Weights of a small GPT-style language model, trained from scratch on English Wikipedia: width 256.
MLP neurons of a small language model. Each row is named by its layer, matrix (down: output weights) and neuron, and shows model dimensions 128-255. Each number is 200 + 20 x the weight over its row's rms, rounded and kept within 0 to 999.
A block is one neuron, or neurons of one layer that tend to fire together. After each block is what it responds to, as a language model described it from the Wikipedia text at the highest values.

L5.down364,198,212,222,179,203,188,229,179,204,229,207,197,173,183,179,182,217,230,228,195,166,185,240,180,200,203,207,204,241,244,219,201,222,204,176,192,229,201,155,195,188,209,202,188,178,169,165,203,179,195,238,205,208,170,206,200,234,202,219,195,215,184,183,193,194,208,223,256,210,214,191,218,183,213,188,171,201,171,175,198,164,190,186,216,198,225,191,202,192,216,201,207,243,190,199,204,209,223,223,194,216,199,210,199,189,178,196,198,218,216,204,195,237,201,182,182,139,175,179,243,256,193,201,248,202,202,178,243
L5.down669,217,203,188,174,164,225,186,176,208,205,195,187,185,196,218,181,210,186,190,218,182,241,240,195,153,209,214,177,212,214,209,195,182,187,188,203,213,203,184,226,217,183,194,176,203,203,249,250,172,202,222,211,202,213,194,206,207,196,224,221,197,196,179,221,216,192,168,202,202,158,187,190,190,200,219,211,207,214,215,210,179,188,212,214,176,226,216,173,207,211,237,205,229,163,181,236,216,210,197,181,201,167,184,206,223,188,202,216,174,245,199,201,169,189,174,227,197,215,202,210,192,189,179,261,179,172,226,196
Description: Relative pronoun after noun

L5.down24,212,217,232,191,234,216,216,202,211,210,195,198,173,217,226,167,195,195,161,177,203,215,197,209,206,178,185,164,182,196,212,189,173,186,202,200,214,182,187,219,235,182,176,169,154,195,185,156,169,168,210,219,218,182,222,204,202,223,207,185,200,212,230,194,225,197,204,168,195,238,216,204,200,209,189,154,221,163,209,179,221,201,211,202,211,210,190,182,214,189,184,197,180,236,182,186,191,204,208,200,202,185,231,193,232,214,173,193,241,213,177,236,207,181,198,172,198,194,214,208,168,202,176,184,201,201,193,222
L5.down408,199,173,204,235,195,171,195,184,206,186,202,211,189,198,152,197,172,168,207,237,190,192,219,251,212,217,199,198,182,221,202,198,224,183,215,223,174,189,169,215,181,161,182,200,169,201,191,169,168,205,173,190,188,208,183,187,192,160,225,213,236,208,224,218,197,204,244,203,233,200,205,199,242,197,167,173,199,180,198,183,241,187,210,199,199,226,204,184,184,224,206,198,199,205,230,212,180,188,211,248,178,173,204,205,230,214,204,173,141,220,205,186,154,182,222,179,227,222,215,230,177,214,188,170,197,235,222,211
Description: List-item separators

L6.down18,212,195,179,194,200,196,224,165,207,165,209,195,178,227,182,206,203,210,181,206,196,174,237,200,168,216,205,227,203,206,180,184,205,159,189,150,239,203,226,176,200,192,213,161,199,193,198,186,216,184,178,229,222,217,237,223,199,213,206,200,184,244,160,175,209,179,218,204,209,217,215,197,189,183,188,196,223,198,206,177,191,210,204,207,176,192,216,234,188,212,236,207,210,204,190,243,202,203,180,189,215,168,228,217,203,177,190,221,213,205,190,213,217,150,196,196,210,204,203,189,215,204,183,189,217,212,168,135
L6.down108,241,178,192,211,197,212,191,199,158,222,236,146,205,194,193,225,244,236,187,229,218,186,188,171,211,176,196,182,175,184,230,193,197,198,207,190,173,213,220,185,186,238,187,210,209,209,214,202,188,199,214,198,216,205,182,153,164,210,201,169,190,204,167,184,189,216,203,207,190,203,224,246,179,159,188,185,252,197,198,186,195,185,216,203,223,204,185,176,244,204,231,180,209,165,162,199,175,175,229,195,223,208,212,221,233,174,203,198,221,207,172,221,228,200,202,205,185,184,208,221,187,199,181,194,179,213,173,185
L6.down421,199,188,196,199,180,177,193,187,222,188,208,192,222,210,205,167,207,186,184,198,222,229,242,187,226,178,180,188,176,201,229,204,212,203,197,223,143,195,200,228,183,194,204,193,199,215,206,188,216,184,224,185,231,211,226,177,184,192,206,174,215,179,195,172,237,191,206,179,188,191,180,198,183,208,224,208,173,168,195,176,195,196,174,224,233,198,199,186,195,215,191,215,171,224,216,193,218,204,186,191,241,192,194,212,182,235,222,197,215,190,226,195,211,222,199,188,210,216,205,179,164,241,234,183,187,169,221,208
L6.down439,200,231,209,181,217,196,187,209,228,200,196,202,195,199,230,174,210,184,182,170,224,231,202,160,195,158,198,198,196,163,181,218,212,187,215,204,203,192,155,212,207,203,197,235,212,172,187,197,174,207,171,214,175,189,191,224,190,201,210,158,193,188,194,185,185,220,188,160,171,188,212,198,195,197,223,205,194,181,222,196,175,236,210,208,239,196,178,223,182,158,222,210,190,179,189,200,199,173,191,178,197,221,184,184,167,184,206,215,226,172,189,209,187,210,201,201,191,204,203,224,213,194,154,198,183,192,214,242
Description: Plural noun endings

L8.down61,180,183,184,223,221,200,212,180,179,216,215,201,175,192,168,196,162,196,224,179,194,210,204,172,181,171,168,197,214,196,202,250,195,225,210,207,191,197,194,178,215,200,204,197,239,229,220,186,188,193,258,175,197,203,210,219,206,199,204,216,177,189,191,248,171,222,197,168,220,176,169,180,216,194,229,200,205,198,183,215,213,193,204,179,209,192,143,197,180,189,183,192,193,195,165,162,179,210,176,229,182,205,185,196,232,176,207,190,188,232,255,234,196,196,181,169,205,194,182,199,186,215,218,243,209,186,197,199
L8.down231,175,203,185,184,220,203,204,248,199,209,224,193,198,214,241,198,203,209,190,186,233,150,226,182,176,193,214,232,186,205,162,147,185,214,167,238,183,178,194,195,201,224,216,172,232,220,187,189,192,205,172,216,188,211,181,201,223,239,237,226,174,196,214,221,222,197,189,212,216,190,175,224,188,195,183,189,170,188,225,224,175,206,223,211,185,212,183,187,212,214,206,201,168,198,201,190,177,187,185,180,229,206,233,216,216,225,179,223,223,198,175,172,199,207,213,159,241,231,220,202,232,193,216,222,202,194,192,200
L8.down320,184,222,214,207,205,232,191,206,181,200,193,187,217,212,179,230,161,187,207,188,226,181,195,174,218,151,181,208,168,254,221,207,185,215,212,194,176,209,197,208,213,160,202,237,191,234,247,219,232,218,201,183,211,249,189,207,193,217,168,176,185,185,187,214,181,212,207,239,180,227,214,195,209,203,204,205,228,175,187,193,214,184,139,194,241,219,205,190,216,207,211,191,243,183,205,231,177,189,210,233,185,202,199,200,188,220,186,241,208,177,250,192,182,190,244,181,223,211,212,203,253,198,194,199,228,178,174,220
L8.down375,194,178,191,203,165,189,185,223,209,231,174,142,218,208,171,239,190,192,225,188,210,189,180,218,197,219,196,213,224,202,214,201,208,227,171,182,205,218,196,184,212,190,218,212,190,230,179,193,247,225,190,248,186,179,189,203,184,172,192,215,188,213,168,207,212,179,172,196,177,186,177,240,179,206,222,187,218,217,183,222,178,229,209,177,211,186,205,222,184,158,157,159,164,192,186,198,193,182,210,165,192,207,223,194,191,201,187,206,195,171,214,149,206,189,169,227,190,187,202,190,191,202,195,171,211,195,203,229
L8.down481,193,204,203,181,201,193,223,215,211,217,195,196,192,212,229,227,185,154,212,197,188,243,214,187,171,168,187,182,239,217,227,187,227,242,180,190,181,227,189,183,193,213,195,187,203,218,185,207,222,175,186,174,187,209,208,209,235,215,174,220,205,185,190,225,232,223,173,240,216,172,225,183,225,227,234,196,192,222,197,164,222,197,183,187,177,184,191,197,161,176,216,229,204,221,191,171,182,206,212,166,194,206,193,191,189,196,177,140,216,187,251,229,213,192,161,199,191,188,195,210,227,205,186,213,195,225,224,191
L8.down501,229,229,165,212,218,191,168,213,204,180,233,188,201,210,171,219,224,194,196,210,232,179,198,200,199,196,181,217,154,198,197,201,192,174,186,179,224,170,213,168,184,211,187,175,210,207,205,225,186,209,190,212,157,173,222,204,211,188,211,231,193,176,176,176,192,200,209,158,200,189,233,209,180,200,214,226,201,215,215,214,153,229,247,220,194,196,232,239,213,169,224,198,177,170,204,221,212,188,227,188,215,211,168,201,186,206,188,181,194,206,191,168,218,208,183,216,190,199,200,202,171,200,218,196,192,252,200,209
L8.down572,200,239,213,233,203,240,200,181,196,210,260,205,184,190,203,165,227,188,221,191,223,184,203,172,213,196,193,191,142,165,217,218,220,184,241,205,224,210,209,180,176,202,207,186,196,172,202,185,218,184,203,226,194,204,182,230,177,209,198,198,174,167,190,201,186,204,163,204,211,214,205,187,217,195,213,214,179,223,215,226,181,191,223,217,221,224,170,220,188,203,206,199,213,193,210,218,206,182,183,185,180,207,216,194,182,207,176,214,219,188,201,176,218,208,168,216,197,202,197,219,196,207,183,212,198,189,218,197
L8.down1011,219,202,193,197,209,238,182,196,191,195,197,169,177,188,195,234,201,181,213,187,211,186,212,205,191,200,230,225,224,225,222,204,223,200,176,187,250,224,203,188,199,208,212,199,189,184,201,194,225,200,189,176,166,235,221,174,187,216,197,170,237,192,224,211,166,191,215,203,214,189,233,206,234,170,209,251,199,221,207,214,216,149,210,220,217,213,234,203,221,220,221,219,233,140,172,205,196,205,213,178,193,186,189,213,213,207,165,185,216,232,195,164,194,182,259,216,159,175,235,185,219,179,174,208,227,188,193,200
Description: Plural noun endings

L8.down91,169,257,209,168,214,161,167,225,190,215,188,185,226,174,220,177,181,180,186,188,194,202,192,200,210,147,195,208,222,189,210,204,189,192,187,215,206,188,218,164,196,215,209,210,180,194,235,200,206,228,194,193,223,191,201,231,186,225,189,174,233,178,221,200,195,195,179,200,205,191,218,220,198,205,210,139,204,194,144,243,209,189,226,178,202,170,220,216,193,214,213,226,200,197,193,198,211,195,162,199,191,203,195,175,215,188,199,239,175,214,191,179,253,191,225,223,187,176,225,161,187,193,204,183,208,208,197,198
L8.down248,190,210,182,192,188,208,216,177,191,169,243,167,222,195,176,210,212,200,192,203,217,193,182,222,159,192,189,184,230,194,197,224,167,170,193,201,206,193,220,202,188,196,209,243,189,213,216,233,210,143,220,198,198,182,213,187,220,195,209,204,228,203,216,192,179,206,213,185,225,186,200,201,205,192,191,180,175,224,206,187,211,172,218,202,162,173,217,217,210,200,204,188,233,205,249,182,160,170,165,213,176,160,155,213,202,218,223,238,190,178,232,252,200,211,202,184,222,211,196,220,185,237,209,195,213,214,167,172
L8.down318,202,211,230,184,194,220,187,213,158,176,205,197,242,194,228,208,185,188,217,245,239,212,228,220,231,217,239,224,177,203,208,210,191,182,193,185,199,179,178,224,202,171,177,206,192,199,220,182,155,179,205,216,205,197,209,230,171,160,192,205,202,182,185,196,211,218,167,201,191,169,206,154,167,199,186,173,209,185,221,191,197,225,192,226,205,210,212,242,192,185,180,213,159,194,213,194,173,169,157,215,195,198,189,214,219,191,179,174,189,197,200,223,189,180,237,205,202,182,170,192,191,195,209,244,192,183,171,203
L8.down452,211,204,190,188,204,213,235,197,218,219,195,228,225,197,203,165,238,215,206,211,200,184,176,217,202,197,179,173,211,234,196,175,195,204,235,228,189,194,174,222,217,176,255,194,181,180,181,188,187,241,231,184,202,182,173,207,208,200,216,182,208,192,217,206,213,229,216,195,235,217,218,183,215,210,214,210,186,196,208,174,186,210,174,189,208,183,171,173,186,198,192,185,222,192,164,194,195,177,206,220,176,235,219,154,213,245,224,176,216,206,190,215,207,224,223,240,190,197,210,215,193,190,225,187,209,217,164,232
L8.down467,186,195,168,192,219,212,168,195,245,202,179,199,195,200,184,202,243,219,214,215,210,191,199,192,193,194,175,195,236,139,193,187,216,214,225,225,210,200,218,205,213,178,227,209,196,229,216,198,184,201,218,183,201,224,215,221,198,172,202,189,203,194,223,207,180,184,184,181,181,241,185,194,196,220,256,203,218,188,201,187,181,182,201,211,185,184,198,229,173,197,196,194,202,243,186,241,192,171,213,192,160,198,204,199,214,221,256,205,181,216,209,179,192,173,196,216,211,212,217,174,201,217,230,186,230,242,180,200
L8.down676,188,180,206,238,187,228,209,234,202,193,214,192,213,182,186,219,204,218,198,193,226,226,217,190,214,172,181,205,223,176,197,210,198,226,169,233,208,216,179,205,233,205,245,199,183,199,218,183,222,214,198,190,216,185,202,203,199,197,172,177,230,169,203,186,221,172,139,185,196,186,210,163,207,181,231,205,216,181,237,203,198,179,176,222,179,202,186,173,205,213,213,206,215,215,223,216,171,210,210,193,196,204,193,247,191,188,183,200,165,197,180,192,205,193,186,197,182,189,255,197,187,181,169,195,205,234,193,183
L8.down802,226,257,191,204,176,183,211,212,220,206,224,195,208,206,226,167,228,200,210,226,190,206,179,198,210,220,182,196,201,218,189,206,215,197,243,218,200,216,200,188,175,197,177,172,243,210,203,193,219,213,198,214,214,192,178,222,236,209,190,183,172,246,201,176,209,179,197,195,214,192,193,204,194,184,187,179,181,183,196,214,187,173,223,236,228,227,171,187,217,197,195,219,210,219,187,154,198,193,216,204,227,257,196,199,198,233,191,220,177,176,204,198,196,195,232,207,194,178,205,217,141,186,178,203,184,196,200,190
L8.down956,172,198,213,235,182,189,193,173,182,198,196,169,206,191,195,217,196,161,173,216,201,211,213,222,223,189,213,229,216,210,194,206,193,203,181,187,207,201,180,191,196,200,194,211,193,171,185,210,211,195,205,184,196,176,217,211,180,178,218,194,204,136,187,177,196,180,147,192,207,187,207,209,187,156,233,201,180,204,236,181,187,213,201,169,188,197,192,182,203,218,199,189,162,220,225,157,195,192,175,203,197,203,196,224,207,229,207,182,197,220,186,184,204,165,196,208,218,214,218,222,167,214,215,247,209,195,174,197
Description: Mid-sentence clause boundaries

L5.down52,191,193,174,229,204,193,171,192,143,188,207,226,186,189,175,212,224,183,213,232,199,192,182,194,213,220,228,173,152,185,163,200,218,184,203,170,192,185,203,186,163,183,186,203,218,217,176,229,209,208,182,201,229,192,170,210,178,214,195,167,225,213,234,246,236,186,163,205,199,190,197,200,222,157,196,200,192,241,181,208,227,216,177,214,224,194,189,184,204,163,186,138,201,196,220,241,217,214,212,194,203,199,210,172,198,223,182,213,198,205,204,185,220,201,223,192,184,200,182,199,187,199,206,198,166,195,249,232
L5.down864,203,235,213,213,205,179,170,220,228,195,182,204,191,193,212,166,228,201,210,200,202,185,194,204,241,193,201,218,175,202,184,213,221,190,214,179,186,195,206,221,207,191,192,197,206,210,196,240,199,216,199,208,179,224,220,189,199,191,210,207,185,160,158,226,252,160,210,179,182,209,193,170,204,211,234,237,197,209,202,197,221,191,205,193,177,188,169,189,204,167,216,185,200,217,227,206,200,203,184,172,202,188,199,222,183,195,183,187,213,210,175,215,186,160,209,194,194,199,213,211,239,215,234,211,196,192,195,198
Description: Incomplete year tokens

L6.down238,191,174,191,228,203,217,209,196,192,207,214,202,159,201,234,206,222,202,186,202,214,188,185,195,193,195,167,185,180,223,210,225,200,186,230,192,240,174,174,189,212,204,255,181,152,172,201,188,198,181,227,204,200,204,231,206,206,180,207,220,211,174,177,227,197,202,231,201,172,192,228,188,204,202,166,194,195,193,191,202,205,187,209,231,191,215,233,192,194,203,185,235,185,223,222,187,194,181,211,186,220,214,231,225,186,219,203,250,202,225,200,184,181,223,209,183,180,161,204,225,189,196,216,186,209,180,178,178
L6.down529,191,192,199,207,154,185,221,177,163,195,187,170,235,181,195,184,218,196,181,218,201,193,186,188,212,204,177,180,241,195,232,184,196,219,189,173,197,218,204,206,194,195,212,236,171,226,225,178,214,186,229,177,165,194,228,176,208,213,207,218,173,175,238,218,245,225,209,229,191,206,178,184,190,185,206,197,191,187,203,224,172,213,214,220,215,223,214,208,201,226,210,183,220,235,217,231,207,225,209,195,170,246,176,175,200,184,230,234,211,158,215,196,213,217,213,188,194,192,213,155,189,187,196,209,194,191,178,206
L6.down956,225,188,240,214,213,200,183,189,206,206,205,200,196,178,217,224,237,206,209,219,209,216,192,182,194,219,191,197,192,192,224,204,201,205,197,205,239,166,204,199,228,187,198,197,188,197,201,239,187,202,223,161,197,199,177,222,213,212,222,163,196,195,206,187,226,189,242,217,206,218,215,202,181,222,190,174,198,167,154,220,191,198,201,161,177,191,193,210,202,181,200,198,196,202,234,255,229,182,211,189,159,181,193,207,197,214,207,204,238,227,250,181,202,197,192,180,229,200,196,210,200,189,212,199,194,189,209,199
L6.down1019,201,188,189,191,184,195,224,206,204,187,199,194,247,194,188,194,236,179,204,226,189,187,194,204,192,180,185,233,213,188,167,180,197,212,195,182,218,182,227,205,206,209,176,191,176,161,210,183,207,190,166,181,196,224,249,187,205,179,235,207,221,192,218,201,238,194,215,182,169,240,200,210,206,164,163,214,183,168,201,202,202,192,226,186,158,225,212,212,235,177,204,190,195,174,189,166,209,212,214,203,196,207,215,190,239,198,233,169,238,216,217,219,180,166,225,211,194,186,218,228,206,161,208,180,174,198,162,206
Description: Date-opening tokens

L6.down85,174,238,213,214,213,187,201,201,221,167,239,195,235,189,216,233,201,214,202,205,216,212,212,193,202,182,192,168,195,202,199,204,214,211,194,181,173,208,233,236,158,244,198,162,202,193,185,262,229,194,192,194,240,203,196,203,194,175,209,196,204,209,186,197,212,180,217,170,219,166,191,231,194,205,181,153,212,207,199,211,217,221,201,168,163,191,188,201,234,212,210,245,185,207,173,195,173,188,240,209,183,201,181,198,220,223,195,198,205,185,203,181,187,177,205,209,212,210,207,198,195,206,181,193,156,192,148,183
L6.down97,175,168,176,189,224,209,214,215,221,188,226,217,198,187,215,177,183,185,197,217,213,197,214,192,209,188,160,219,167,212,227,203,185,191,219,209,202,177,172,220,181,203,228,185,194,179,200,199,197,222,210,201,202,187,151,231,241,218,194,236,200,207,203,214,218,158,214,179,222,206,207,205,216,172,177,190,173,209,218,180,167,213,201,231,210,182,170,176,191,170,222,187,207,179,181,192,220,183,217,236,206,237,196,228,197,226,198,216,228,181,188,241,180,200,221,197,204,176,210,209,246,186,201,216,191,232,210,214
L6.down178,219,200,212,212,168,213,191,202,190,187,180,198,184,182,174,190,221,176,193,230,198,170,168,195,197,222,208,234,160,199,194,175,204,222,199,235,202,211,192,188,189,201,199,146,205,192,217,195,159,194,206,196,190,179,210,207,183,182,187,220,222,163,221,193,197,171,209,197,221,178,214,209,220,159,174,216,193,211,184,217,212,186,207,200,179,186,208,170,198,222,241,168,181,156,222,217,215,198,186,240,197,193,222,197,215,230,210,201,162,203,207,235,176,225,207,172,197,196,171,204,198,199,231,233,182,242,173,158
L6.down363,221,210,215,186,203,210,192,218,195,217,217,188,193,224,163,187,242,181,166,203,175,199,222,202,192,210,228,227,224,192,180,189,206,164,179,219,204,205,170,194,187,215,200,174,207,198,191,176,200,228,213,213,187,204,228,166,191,190,190,233,201,180,215,183,214,219,191,183,189,196,188,203,214,200,190,203,220,199,212,166,211,183,196,170,203,173,197,240,198,243,212,216,209,206,228,200,202,198,191,190,218,169,223,213,173,200,215,149,140,221,237,227,182,203,200,198,220,211,215,159,187,189,217,201,212,188,206,185
Description: Mid-sentence commas